{"n_kv_head": 6, "d_mlp": 384, "activation": "swiglu", "qk_norm": false, "init_std_down": 0.0, "optimizer": "muon_variant", "lr_head": 0.0059, "warmup_steps": 200, "seq_len": 128}
MLP neurons of a small language model. Each row is named by its layer, matrix (gate and up: input weights; down: output weights) and neuron, and shows model dimensions 32-159. Each number is 128 + 24 x the weight over its row's rms, rounded and kept within 0 to 255. Numbers have three digits each. A neuron's up and down rows have the sign that makes its largest values positive.
Before each neuron's rows, "fires on" lists the tokens most often at its 100 highest values on Wikipedia text that the model never trained on.

fires on: " /", ":", " mi", "}", " in", "/"
L10.gate121:139164108137103090095101153089135177096114155127092111114068120135132121136116134129100143126136119089089154145118096112138112085139099086119112138102131176141115137137127108120130163178087123149134126144157162132141134133123130147120113160123116134134138102125136119116126109127162105149121139081153132121102105145139152156122156110144118109081105079146092095116122147133144157154144
L10.up121:112155132169162111100149146100163156151155146125110153154143076141115142150158108126135139110165097146136114163150117165133117124140124156113121127131072168116150129129119078137126125105105142146157127091102150148122119136137141134129113149098160132108162112144177129095141157091088149107117104112191122101120152156126185143141120131077123106112138084161165115122111096093138109112086
L10.down121:120120129106098108146133130125144181116160115133118158120146075125144163133142101099105165131146114098099165104113134164151174102118123139110081147146147171097132082103116121123147111127113174102133081101162094153140115153136103137122101163084102155152105115105110087085122158160133155107118137169117128100122129154143171176093144161153146080069131111131157119130141158121098116147119

fires on: " sc", " Sc", "6", " var", " ph"
L2.gate58:125099123138136132101147088133148105127152140130146121133137160152120146106110117120127138108125112132103155110142139101136114117133108086144115150106110119133113111144082121136168187091145133114142095105094129149129156135108121168068118136145146119134084135126136145123125134087136079149122151151117144154114084108097100146121124181138095119121113195088161140103126119189076163157125
L2.up58:115105169131048121077111153147152121132124082116177129119102162086167173136127130092106127112115173150162111142177117111115087088117139129128127104139122116140132157148115119122138109119137108108137127137125114116122102126105131101086106137139121147142096135110133174149113146148141149107175145135142145114119131143194074149128154086118131104113168086170127112163108139121096120110126
L2.down58:128118097110123152132158082138138127150131114088130095101137129125125099121150136145098109097128122097100124136189120149135103167132101107121124158086120129136100094123082125138121148108111109103146159119100147134137112100129149097134135119124139124114106149202125118133156144102170107180078150154173142072165135123125146155114110132115138143085151119123120143093130092156152105111075

fires on: " (", "\n", ",", "/", ";"
L7.gate67:091096136114137154154166139130139094161122187150097162102137141118086121115157133127120104144115070138125149162128155136142117093090137144153107103141105129116112119121149107123119124107135145146082129169146078143118104112140148103103141113133149150114094121146121121123115197112092149139118102090110153109163137120145143123129097098105100141063158099135137078130129099158113156083141
L7.up67:117127138107119143133119069176124126106112126121145159123108148150100095139129130108122150136091125122147149112098171155153141131138137161109119133154161098138151069098098053085135107149118151126095159152146144116113184112129093166129138093105137129119121099124154139100125132125164099128150105130166153147100130140111118162141101147134098144116093104149178072121130087187147114153127
L7.down67:134158148092134137088155139138148123132134085142121117143155098104097120107133153130122122132122109094139100137131155079144173129084097117146108102107094089117116152093123139118118149142164170172101122135110166084107114146156095113114134086129139124118122101125135134151146141147107153112077116112123122094130181115118142088113113138146101127143125145163130119112150122122148126139127

fires on: ",", " and"
L8.gate114:134129144145148138132138092103096156119132116148143158154066102135132114148156148141153120129075110159147148145119162100140121127158163116152138113093108119097121134143163156175111124154094155133139136126144147160118132126098126123110143125132105159108086149127117175160120116074117132119147115096109108144166115094127121128155130109108158091097181147140120188116130166176152146138172
L8.up114:156114117148092121143151109123130138149152139115157147120134137078095093111165112115163104105082138156093172170191143133111133122115159137165157131129114100134095108157122087090086116080081147177094136112153106126129106150117127125115147134101124149124086089128109121101101170118124125060104133121126135119141121102125120137112068143153125130131145130091095144103127107141113100149158
L8.down114:132111154093120167146152106140133134150128116128090150119129131150121199161123158126103104070149121126105130112190127114116126141121182097170091101130143161092099116145107123147113102114117149152149150168095175153169091146115111127157136110143103107135115160065111149160112153130151136106146166139122147117140141128118115168114153133134128136121142171124139180145111152130129135160116

fires on: " /", " Summer", "}"
L7.gate213:126159153099139151153119110084086113108119155109098122120165138146127118143134149144155183137164135123104094142127120122178131098107139143125097099116131124091150142061122123105113159115095120163141107130099112113170124120139105184101147099122137143185116100146165125153150136116173151111186108129131141133119087148142138133137131093096152147135130146149120140116119117176131098125106
L7.up213:131117129133131127110113130129141138111140128152111119139135132104132113145090153099113161105146136146104124148142195164145133123171104126125140132154093109137162135122126103144118156135106122157121113108130145129131089125140099157115141161136133202112087150161129124096157087102160107114164132093173123115127122141150138083170138174083155114152154167148120071127166112143166121147108
L7.down213:106111129139152104109128157127107153143133102110064134137145102143111145158097155113110160144126133132076105099110135115126138103118117147125106163114123116121133122139161125105127169147109130129150103095126091138122155174136057128131118129105162147123104097141151147164118164148150123141096145112188096145121154110148139067093140157091136106108130111167154139112161120127091107121113

fires on: " (", " |", ",", " an"
L10.gate191:086125102090103119140134126104187125136185142104126143153155159149134106127088162115081143150143109051116107137137131123176129100108133107114095137088144109145134123107115153157095142119147118158141165102138151145115115124159130146143149186102112136160135142128168123113126123122139121118125114141087147104080108123113171105115155094125127166149134148163068128135138130135130130131095
L10.up191:109108125157107123130136148140113106096133080113134153157120146124101151145105130170125186149092110169164148144124139096131083128159140120143134168105107171168122101103156128108144129170089126115158142140093118179131115145133131116152089090163157119108102140156132128132110150086152132132105138121102185115161149156100122104125176152143114142116127151111141125091094130118136154133147
L10.down191:130093089099124136098148161124111115081102094121154131098152161120131147139074085181117143095129094165126139146109095114116092125102103121141158115140150101090110133128123086135171128138139175104107099108108116150110134132123138111145127148145091082101129145180119111141122114112097109104074098111149131146151149085121127118146150144134143093119136107150158124085148107126112158125147

fires on: ",", " as", " /", " to", " and"
L7.gate259:117127167160130153139127115154120131101133115119140103134105169128172144127168135162118142110108146146122123122148091090141156123122136121121111147120129114116074134144091148097130187141110121174152121159125145129119142130131144113157117141130131145043138149141141127159119150121164125099115113090110131118123118111122129160151136110133112118151140122088128127086106152116139115186186
L7.up259:107133102145128130079150142107111161133153138141132165136164140101114136162152116195121106148120126114092154139138109163120143112141117149138103130095062143114116136098151112164095134123160132060083129185132072103138135133110109148136108124152110179104120109112142122144108143137144122150108147139135137116091091144077129106110141154099153131141163157137098120133130122145163111160110
L7.down259:117144104151141121116148121107146123178148111163093130091116139082105108152138119108141115124097150124147114111139129137128138099158114075123163136127166139082172190146106125124082108118120128150151166117120149138164120152114130154151131156141088148166127140093114135130128145086104109163159090147143131139111130094132113156129161146091130130089115101156160101106135139137081136087097

fires on: "z", "or", "om", " Bar", "ar", "'"
L8.gate340:139113136154115120140125108155116185128106136192110126125108162117100146068112141129176082147109073076129117132104168110126142101129133113085168112121151157114128113124149116136109119128146137117167148139148142148138150147119118119137170151119117126154145120087125139114146107134157077146124166144136185110154141151144170096082113148108110129149146129094138065115119192116122143147164
L8.up340:118115097144159090106117120143086156124135093158117165135104116104109122163066170157123107110162149124113108099103131130140148114141141161114119144084133121107145137106112105173156142123109122100111129127123142144110109094061149133128119169080172134085060120102146119107163150126156130168132125123102126144101154155107115121133115132055142115152142161103123107106123112170108148085152
L8.down340:149135121108151084123129108136104128110138171149123087107142147148153161108153126125133172107116142120129093140113124130113155093133129135088106129132091109110138149115145081099096075092165169148157164085144131120078122121103126075085141086154148155134108134114142102094148146128128139116117157144143164148093118141160147136087122125154159120125137123072131145159128094112131098136127

fires on: " dep", ":", "ep", "u", "en", " d"
L8.gate239:145148126126147110164146128139107102136118140122121128180095168166094109120104156154133159113135157138110093122137117105122167080081070142115123115156145109172109111096155137112131135114152154138130102153141138111149094099180120126154085120113141111131143141155115124161168137099141121117116118099120121120152128142133119146118112143150130133163113125126123132092182150121125131124151
L8.up239:116157136112144094122138134112117165123135206151143107121179150153153171142122109134162123128113122125095132160129137101108120090073082149123089097120131125143105105117174160106094147141127097112110128145154143106144107127145150102110110096124093153134151152120168110134109139146114113136197112071116122146109134094137140118074131147116108093164142131091124103122158128122136116113139
L8.down239:156088082143130119109140131082073144137135201101139080129117139105118114145102137144136120142110131148182112133171118163080181135115086167115154097125125086115146132117117053132149148131104124126128143145137120148135174105128122115165148132108129128120150136136118108135148122105163146116137100124119159100134136132103124150094134133132130058162163129059110107107141126126126110090153

fires on: " cons", " ind", " Ind", " Rang", " Mag"
L2.gate271:135124142140111133136136119139137091113166108103181164136116142142127084143112078102181096117131112148162150114156145131106114142162111125143103107104093132113131120167110120109102126091159105101165120102132121150119134172110140122120100101120073128126142129135080150111125131124146106125142101129094102139170130125090114088153086134150136133130119153111108099126081187159143130115141
L2.up271:170105167144073127157182134133138124146141131142149156144074121159115092150107130131148105128109172115154122124144158138119120104127082128114098142135145127116107095141120094132110142127146092127097128108125110156096118159112123118127107114101092130106114141103138123130120137112107076113090064135097109074128159146109135085153094130145142119112149123140070117186112172133080120115130
L2.down271:153136121151126171090152089137131109133145117118136146082122116159171117130142112139164123148132130131113139108122125116122141085116184142144123135120109146152131123138143141105121120160148106132105134074142123128149081168206141100136121083087144117108120135158113129127123125126102108098175139124134142126163155135080110100160070149177134106081191127124099080163083145155110141140117

fires on: "ap", " life", "os", " (", "ion", "is"
L10.gate318:109165123104094137130146120173083143112145103132094127082152137128108116101054148167127138124163167108125124129135129105109138161111125133148131088132164121151182140166140147091149106157142159140163168131169117163126087124103120093122181157152131179140157158104077124105153132109170116138119091116124108113121126162115147113113097114162107133094121158098098127126101093145138137080126
L10.up318:146158145103103149121110118155064173080126101128089175134114110132136142123135133147157097108116124132165120142148141117133104126163188128135156120121158138110151128119123149134162162165114088163104150135151103106151163140098116159122117153114107174121162109134130122097126143149106139154071084152163167089140136155145130105173126121117148124081138146172100099130081149091111116137158
L10.down318:166076122139107179172115146153139143101165132101148143133129099067157093078137123106078106119123153128109122154139116091170140132107119135180088119144126122118164117101132150122123142138137142147085102153138121142121108178125079102131135058137057166078136127146128133137104136111108122136124120128143161141110150133138185105095136134113110123126134126142132127139151099149097123151150

fires on: "\n"
L9.gate62:082141106101110136145120141100112117151110154160144117177101097157145131097148108119127103185120141113096128149077131153158144140113126124145127126148105155166136133111142158126102079113132118128103117115101086168137146133118147156151145150134114124086112131124123178101154159125182131166095183126160132162168152108090101143133150127106102133115123096166136151153155118105118143093103
L9.up62:114146159093107106138135109132078129113123152177102119118165111127156168144132142143120070107134129107105083140112112092131175113109161132136158131120147136122103136115139134085155131176167072169135098135124099178162156132133102135109163104119162093098120106141122112117130143130108116123088124120165130169086150158148109140117095129114143141117099157136141116137113110141150118120128
L9.down62:109124103080119142139141125096082168145114119168160132122088124146099112116140102096224124094093133156113131092150119142139115137102144148149113145118148116145132117144089167110129128120155118151115153147142132144178130124124161141147161086122122138131116096127113165112119150201120098125131140117115087153138118135141142114157070118137147156102105163169114125142100159154136120126176

fires on: " (", "/"
L8.gate16:102145148134100106138115153143121125094172127151100167119146083078117139165104124130115127163134088145149102120137122124100096104120141168130116114130135090114148114120154108118119138123127151113150155130106124145089138107112127162133145124111156139133124117136113115124147164106137172178140150163105119132143156114089146093143112172113163151122122135094142103150129090129096134130134
L8.up16:171153162129102178154156147143125160141126122115132132161110116109091065161123139140107133104124137111123115114080133113123101116115152161139109137114149126122141120103106133134125127087111087134095133186189115110126125137147139111147090111143143107119163140091129144106185126164098136108106126143191110111123116111113141125101145123112110133103108126125116115142142110103111172159145
L8.down16:119164156144117109106147093111142133162142072133099160136108083133071143122108120148095122102161124088116123133135127074132139160107158118135131077109117158113120144141116123129110151123113130127122124182129130122120173148145113100178090092136141157119145144120088121155166154101122112116119126117132096094147103105051169087101144128107126142156136116093114112166116141062133119148079

fires on: ")", " through", " private", "-", " hold", "'"
L2.gate28:124161092140132091120108109148135118133121120117093118126115169152134182105116125133109125066121167136139152158132124136095134148106090135110110124134121138154133116084121125116141134162119155079100136116133121141127163147147102126139105099106090171115103100092156138127146187150093117133107143146126111125186116106139191105153129162169142127137117129105114131078154125138139136133140
L2.up28:148166140147123161148116125119095155107147134105125133133122161149133147129112231155177105098116137133118114142132125166135088098098125097096130132125126098115157104105144117120118123129132104126105087168114150123093111111139169140149095095142113110127140141141147131103114114135133080097117113143118108105118140135141130131143151124097104101107163169128134154105130132135122100123142
L2.down28:120118140086097099123103120170105136125153135120103118155129093157092134113176103153126178111144142110147123145068127135088147130112135144105127109125094164088078108133163138138139095132133121160143125095132122105106157134085142189123129090142125097123144135116110133156153172131110114125146186151124086067119097147156125115133145121157178095119102124128091131153112144104126114124105

fires on: "or", "ier", "er", " his", "\n", "ere"
L7.gate214:122103135148125149135130150154119142130117134088121105127157090143143083081107130125169151073144106165114105130113097155126166156104133160112102091141124099140108122156086100122127084146131117128159119121109145117140158131145134128122148125137090157145101114119130120111157123142127162150128085137161175113164122091145092087089113149068144127092101104125090141089147137128100120121111
L7.up214:162145123100141124150145168126123164072134119126092172153125143159132146138133161120151170108133095154141151096129114170133165123128141124152140145130092155141122172163149138065124132094079143100145132130106140156145111112094109165154175173157090117113062092136140108090101149103130128146112170132117145170105157166105113109111129138126161140128106090096078136113164149149139128152115
L7.down214:128164130154116140132119129123101150123119131132127146178083145135127127121137142158139106114138116157146126122140148145130147128146082134132150131110141120095096114143143079110103110128114110119105086141158111138125130110100101100155174091123140135111123110111108106152107147158123142130131196126141174184138090126119173167156135118092102122128125149069137130164148142139160079157148

fires on: "."
L3.gate174:118107118117123127142093209152157150131110174118112120147143150126094149115118118100173087157111127160141144147172128075132125132109118084095163106134117172101133149087074109139139085112137142144120074118164077104128126103170117176122152134123146144124157099149129123115119110120096126134107126143126132113135141133090099162128139111106135142122155157181132144148131096134112140112157
L3.up174:146175103141123114153073093161098135113166114161147109121146175161147110124129118129147147121110195140080129157179135107109105111176116122138126093158155121143142136134129143144132104128135123141133131144133109157109128133109099154140150115128110122159147123120155132153130089117127119126151127072138162160128162076127136096122131123136134128084204123138116141114117135140083103112151
L3.down174:157100120120119120128135125103110107142150131126095096135121116114106094136144143088116134100118086151091155106132113131133112096090163117160138132162133140129127149147123154123148092141152096098139145159130126111098164112099150128146099242161160146151167135130125090128155130137143139127175153124113097123159088130146131120132151118152106175131133127144171164115097134080140164157136

fires on: " and", ",", "\n", ":", " /", "/"
L7.gate32:105118109137108153116136111118144106151088128157116142160110127144105092128148122080110090150100139148140116172162127117128133100135139085133138098104113100099123111167123122114124133133117140158143108164099150124165148159130080162141124137143132145100137146110142151165138118157119106128128112107102124125106122078174128092103128118126110099142186122133116164086076129103163135098101
L7.up32:111112131112118124094145138136122137096174163164096092159171135127126096111145114112132092109073147066117131135140146113133094096123138170122132118151125151143131112097103111149092158137109112150105202147122161135099100102136088147094105146130095133116087112122136161133110127154133096131133137104137094132118126140126115111090141156147122144141136099126092104100118131139183126151115
L7.down32:136125191142116134103130137143113098125125130112115160132104142126148160135122123122108169048177126139147111112124162122109161131111104105105132138110078119123120128140066110165126135147124135095150096129138116154123129128115123118167110079101121096115118131108119163168134149115121160117154111152131123158119104138087147172144139116121142134089133117152128150175146143124122110110100

fires on: ").", ";", ")", ");", "),", "-"
L2.gate37:121160127132132120160093159156131159106156104156127070153136118127149122133134135171145088134105130107130135136114119124108118163141155080107108126120085112110129148105128132136104162164154131109168120130124150157125099160109159130131139108146124127186075094145116150152114105178119109154131096163087072137095125138098130148087146160139146128151158126121074115133130145139150096120138
L2.up37:147147148127146099155116209117124099121095068136142115134137104143131123174099112160145101111103089159102101122113125158112126151141131142112081160168107150144131167166129159089098111117164103140161140162119124144148131138125119125113136114131092145163128130118092168154123097128156106104110155136123086116110140140153130139126105158138100146148157139117124162170141144116141089141148
L2.down37:142148121084106114132122114119143142125140142098136135137102120123155110118120107126091119159164145135160115152111126151105109126101122120118160106151111139146129135117164136136173147163143096155077134174162125104106169125099130131156173034176144131113147155145109116115106134128093143125146115122120148101140137186152102132104079097121138152122099122131117109135124120142163165153082

fires on: ";", "'", ")", "),", "\"", " 1979"
L3.gate180:108128141161098117165120126135103137085113147122116097138133109115103127122114182138128080110148185116105130084118100116137119119100115100141106131129106128096162155102114128133088166194108176115126169159165136127116125086135119113134118131165130150123122080132150123150103135138164106088089186109129103073111140119149143095115137177134112130116096141092107142137110095161172126100103
L3.up180:162185140129120147146124143151118123107127117151130136150123152164125150117115110147153154124115174161107110128075112143136149109124122091109138135112142130140141132124125115133152159146140114140120187122135162135097137151168142128128094114171093129101160139114136111163130180156089119077117142142131095107093151130136151144122115183142123165184101144149138147148139146150162134098123
L3.down180:096088103142117156140140138119105153145138094156132144147132132106131122093133138111118103110166129098123119116154134159141132132097129161126097078149101120099103121123100141120135136125134123149119087135119146115125139097099143167120152065131129159095118159150123121141123113102116168158097139133066098116148093140144117159135091150096100133068075126155128103118151137087118098126096

fires on: " and", ",", " Ad", " In", " P", "A"
L9.gate334:090129157135149120126115120112101135144122129134116145169130122141128070128171152138092169143139132115139120098142135089096162126118106127137077154139146099164105124105132124115151128138142173141164152124141112103117099115138125123139169132145097120142185171132170153093120179107105120145144095142112102125151087132108150160140083129091153156138157160137155096125105131121152136111141
L9.up334:114142123130117129130083131129110122119107174111147077154108142115146150110150153143159155123143122138092128159131124133135155139103157132137139126124169135102111115128120131145149080108104050097098093153107103107189098155119128126136122140096118149100119156135150136148098123136098118117122102078097106137103130126136082153144117129142114127119132150107102131147134137093112097103188
L9.down334:113144138133165117092148133153129111132133117139116201150097145153144137173196133108143102134141137103121117060131129177094128095152135112120108131113110123151129126131125113162108137107142174125155133144104143126110126136182152141123137207141125143146127175118130160129126101129108113132109099119140121163101125113132144105100112117147164136171099095110170158155118146103116164166110

fires on: "\n", " No"
L2.gate326:109120150139120130125100177133170092115145102111093119136154128164159178134117099103142147084127149122089124111121145119107156131093119150135154152130115089160098133093154061126115135154113149107125151100136113154119110128155115055141149142112120116111116102119114137094101120164128151129145102109155108147149104120141147123130129145080142046139114082104114119107106074125131143125115
L2.up326:125134107130154104098115120118127126107135145157099140138100140123181167146125142151119132099130126110132148106113152095146160151102133121129202139103108117181138146133182119122117104143125126078177145106131137158100103178156141126124120103135128105146139132118157139104121129167095102081116111095123092124080102122068142086130133163082118132144127078138109084107154111162086097118130
L2.down326:110129133125091161114168136139115105114147158110147165126097119103097126114098123142133139089116143082115122134125123201098097130116117121074177138116098147132127134123126083108156100143121133157144138104145189097105140141133122123142143128110123080123096127122098108097100149133131110154129157127134145106118082091148139151135147148119112075118169127139131171129150119147100108086111

fires on: "\n", " 18", " Bronze", "ov", " [", " ("
L2.gate315:122114137142143161139139160128088159111153115077112131130138107105113113087184155132115080146154141106123127177135088136126176160186138119142105129097123154128154112100093132129068085121144172127142081152150126148151132110132136088126119151128149124103116106125114127084127139087116142127167139123103159132118165105129115130104159122115149124110135140139163089155170134112157166136126
L2.up315:063114107122155117108117154113107167101125115124130141106179117123129146077136139134107067139117099131130168128069119103157153115158153098171146111106137125162168121099128106110110145137141164126152110117169123126130170154128113121112171159140155118077143085116132148092128122103109137127116137136138134184113156153132102131136121098135157080146100138099121119119155128135136158143098
L2.down315:125110120104146127090114095123122177153153153117127147112125147137100115148110121183130105150118129083068119107132136111153151138130123114121118164104149112117120096142134121119112123087117140191111090102140142134139084127142099145129111106162135135145221146126115118127130096127099150128085128094157119107104115114105192118166117114094134118125146151112129129126173116134117113154118

fires on: ",", "),"
L10.gate319:084120099129135114128108145156123127126099083145137157130122175125124083151142133143110132132156126134121136174117133146100158087111153139123133108144140121106105145140138117092096150124194154133090163161154123184094071104107105125138098154164130141114083119111173095179139166137091143116111140101135092141109089148132139095150066128133136151137150103114151128088102121134137108100123
L10.up319:128157113175116088136135123152128099168142149112144117140121108111147125127137105128133166122178162149151148167147191120114095122101115135095122132122133141090148118096117117132121120123107128089150125127155077126124079132075133168143108122156073168136129146152132156133131138122118123098136127131143119144105146133150145157102149109112152154139158131115144116095109105112114156103146
L10.down319:151129168129127138147174134126121155125103056129142136152097157158113116127128126142183094146165113165096138125182105148117168102146156120114115137110103123157118144097106146156157100110138152143118139151156129126119144061130154084172141130085132122161130152121157120131146155123142109122133113143164114153099089090144122136158118191152130104164109118132097129120133118142152126137143

fires on: " and", ",", "-"
L10.gate344:093145131149151127133112069129161147170107128116154132113087157104132095146117118133134138112138130136100139166149117105142148097139137114101131072110111141108116162131130089128138112168150174173144121130163119152097122089135126109122158124131113100126096110137163101170176167128116117122100129106118110127088156141135100149134137112114105167110145127102164116160107127116180081154136
L10.up344:159108132135151116130082134120085081145149131094079080107117092133116107147154148102122131132152147108138163105089135133167133104149178101126123127108144127102096116138169137142112138126160120104150091150139151120094096124116126138089138134133129123150158151120118126143160125131111143128130124158092131116075174140133135126158154140143122120127111152163094142116106116150098113102148
L10.down344:101134135133124122141168140148149111118118087142164122151151144169155129126129122123121107123163129164095114085142132111130121168166097158077174120113103143141128126118131139124152117121147103096117136130142127114130094118122131108124136122136087113170113159131122167115129128102184137170174168135127152111125123124120102087109157165125149128115121124163078127117112113133119144110087

fires on: ",", "ap", " (", "ond", "ost"
L7.gate365:135146148141158166133103113127172169068109130129127141128129113132153110177085138125105114158131157126119123132139141148157119132094124128138118169109182100109162113126101107107129161109124143200104129137139119130119179151139123133117122106140086142118180113098108139166148131172129124129117107136151149159141174132105140134130127103120130106117127161131123098107129146120155119103110
L7.up365:146160127135109138138141104105121114107121116078149177168111147087119159153125135109117089132095118155152127110145149149145147127112142130137069178142164132096126128119161110118148099097161114120102123098107129086116110128127142081148109106145128107124121147134078143121106130128189101090136127106132135092171160161075079114109160117137127132123149102107125107121133150114130140134106
L7.down365:147130115132101126104153097093105113165145156098090156175175061161152111124109115172101128109129098128168121133137123128149123127134097108159134088144133161107126127121063085139131125110118153106081201162061148116122144126129092154138164153107157152110135132140097147117147128146087083109142148113110143154088095152087140139095147154147164123143150140113093100117144114114129130118158

fires on: ":", "',", " with", " are", " were", " is"
L9.gate247:162152126172128132107093133092129089105110114084184129132128148147090099108137144145145117127116144133134133174169109119117142130124144128109106114086152106148125120137169113137064136129143134153126129101120128079088097148114149130122082104094081096127155120118125131125146150163125141133108131102140139131158098156168156108107136158127128132121134104114111118130138171165143142122101
L9.up247:105117097116152099116146188117158122130169124101119149135169138133119152129126136129091127157109150157145094112129115136104156142133145106144130147135119069149115154086137152108128142075108182142132116149097144092106179148133139146106114112115172110134138107145095119069126105118155151135184154120091135165102090147100170132144141123149137129155124140045108103173141129084107143110114
L9.down247:135138127129138172128125138090121109120164151136115100141122140127119122119127150107149118150110138150105178150175142113122137139176127107112110143109152094117135163122113161151100116108085126162157107126136110099148159108160133131129147024123157096102143100139070127120063092105153113124151137146146105133139171119137154118135109107119110110127069124117135101119146136097165121136121

fires on: " |", ","
L9.gate146:115132140154119149141120100139114183173129081123121123158115100159105154130175120167145193123142114120094167093111163141153136119141117126148106095132096141124098130143120084102125150169158107151114146108095147177165105136112156147118106130131153123107105153163106145115132142144124105124096131114134105140116146149085130097141099130099136146154127095081144108118129105125142111131142
L9.up146:125137155170131123140133111127118143183175120131093103133134133130180105136111126162129163122143162111079147151138105147135145082136121090115119110149112103122167144135110095154127124150116124187143114149106166128113112098133117197180105120142143104167126170097117136123108121123171119149130125122149113140086116149100109140118110125093172173141170123102134124083145156153126120099141
L9.down146:139092122111156124132125111138148152112116131132115153144119169153102098074112135111157181144130160138140171089175096143116113104127134163158129123109027127119127101138147090169147101093110123154108100094151119138151088135101146106100132023124096113123112137138125116123116115153119145111129160168125087094139125133126157131153083092154115089128179135124140109141106151124107104113167

fires on: "\n", " under", " of", " to", " into"
L9.gate187:149121136125104157146135133111138125124142170143110136136128146124157115138104097137165141135118143117117131151125130116139146143135137151149172104091153106128103158188149092120163171144107142136130159132168133075148124150160135110182149154122117092136156150094117134131141121121153141113080143108180149142119111090130105113161115160076109136144153150140135106145156124163134118100098
L9.up187:152086116106121080130127147117161157092132111171120129149131162117159148103120128151095094139146147137115146139123117123173163121135101131153182116147116124119121139121182091078114154144173141097118143141134160135124110163162167143126170112127150124103143147149160108131149151161126123163162101113139149145105179091189168122116123131136077108131089125114130132131099100187122127139081
L9.down187:135160116112119132132151118146100129162135123125099181140157153112128165093111178154139146111156124138140127132145130149106139161131122122112106182134133095148121141168126102139094116146107167135149135144146122108130090126102132127107166000125052106185148128109125134168115143143120123142098135207112108132137120111116159130142166133127138119110148096100136180128149108160117131139113

fires on: ".", " to", " and", ":"
L3.gate141:142102167131114183135158114127123082093102141120103123138107142141134130118136166105122142108138155146102100155149115080119135158152097142108093118139153176140156116117126121140147098137174167122132105114125146136130126104089079207111152095113188127147108118127136141147124092109113131148165147117098160122143133099112140145118130128117088116128142117135198104140107110176154151083119
L3.up141:136155153134101130129109080092114163125126121130112120120102162123117090154143134080101074111112133100118117159164138126115124118184135111124112124147147099116087123143149130164071118161165166110156099089152100104131154102087147171145078141160138134144131152105128091117100109120161109147137136119124138105120170147154155134091148137160092138137132105123113135163131161146156094098135
L3.down141:108127139135141162099135090072162163148167098101165171112117126126146169096115138136136138124172118153151153111125155136160085098114159141133116125141147155149137149155126108111142146126079120163102177131129105102136125155110167116109114170109139087117109088121135172171128133123166143118105103125145108172120116128144110098113123086110222143120127140154112152103129120100132101172140

fires on: "ed", " as", " found", "pped", " con"
L10.gate293:144134114181129128119119128114100133162143109109167114101142153152110128137148142134147128131110169124139139134079154109097085153142121139107116119134193107151189111096157089120101111147117160161128153154130084112112098126160132131128130117160094082130117139120085158125166121122131116151145105120083186151131130156149141095112085152112130125142124140119139124105139076131146153161114
L10.up293:124155083186089113146126123120100096125179105142148154083140149155132153134141103136148125171152095148129130125126163119129094128125124164121187167132132112122134096159131079119120128099190112125120093135144136133192150123120133126143107122096111155095152131127147105135129118131101102099117103121061166142144117134099149123142142128157168141115121116130133112127088102080105084114117
L10.down293:151122143141124142120165143119109163087110142127133128172140161130082151123125133092143113124170116100149150120141099129146102093121145095145086133114123101175142148173139140108128120126132113111096094114145138169163125142132107116132104159109106140138112114085147129141143094158135150065122149142085129152149136149144118136127116082140116132137123154134130056123118109120107114144160

fires on: " /", "Population", " Gold", " Summer", "ulation"
L3.gate22:098123124130124125141176151163105091112110148125128133138085094184125110100116124148122145125122098166141090172139125105139101117166113117089112111119113122107172094106125137138063146129085117123161106140151136179124163150118104148124123158124091137114130137130166165137097155113167130137119161134146110085124123124131149144138146137133151124103154168162148138140133119149126100096161
L3.up22:104125115113137101128122134126158124126103145139146139151163106122108132147110142144130127112135132117088067128104094078158104108103145117148143127132117133101147093141095117164088138105167144144132144113127141145147109086110095116128145088095152171103127090122140127160137099098153173131127114158155166123186140120122181111128196155127149123081141104110139076180133121146170138097119
L3.down22:086085129137163111136111077104075095158119116153143111142158103106122125140129136155148149122155159138091050100101159133157104114145148152133129099104114158088127123099111144117090116172084125101133117144129168161125123106095127139126121191106163129107131105116115120124124093157158156134083145112132124151116137125126155137109137092094145121089126130158133113165106101148133112135127

fires on: ")", " (", ":", "ap"
L7.gate352:134151162116130145097115148163136119136112106131088096117112152104149128061100143123128150089113126140141089123134168177137201139134150121104131125128115126148086113140148165138103139183129136143122108132160115132151117179068137122119128150103107146154137133164124137141138121089155103115120116149187150115126180123112125143135157157134080104113116122135108144087094101043107146130156
L7.up352:141141158125095115116141139121089190091110117143080140103122152108064116129118130152081144160110115117162135108133160129074128164088135094109131139169137148146160117114164116121121145139138144107115145108112107115137133100106162152124136210126134143136086124134132136140076123130136135106142132137105177147150135123106078103127120136120110139115124162122109140139113130117116151117161
L7.down352:106130161117141143149118139141132119105183123133145180079154143143143116170115146132127153132144119139109120145131154122109120153112109081092147163159117111103154085159115125138137107106134157114150168150112108141165116113088126158121117139173138167115131153107123115192129127155177149121148131090130182090146133104133120153105158068103150104151155130152108138146215127107121174156115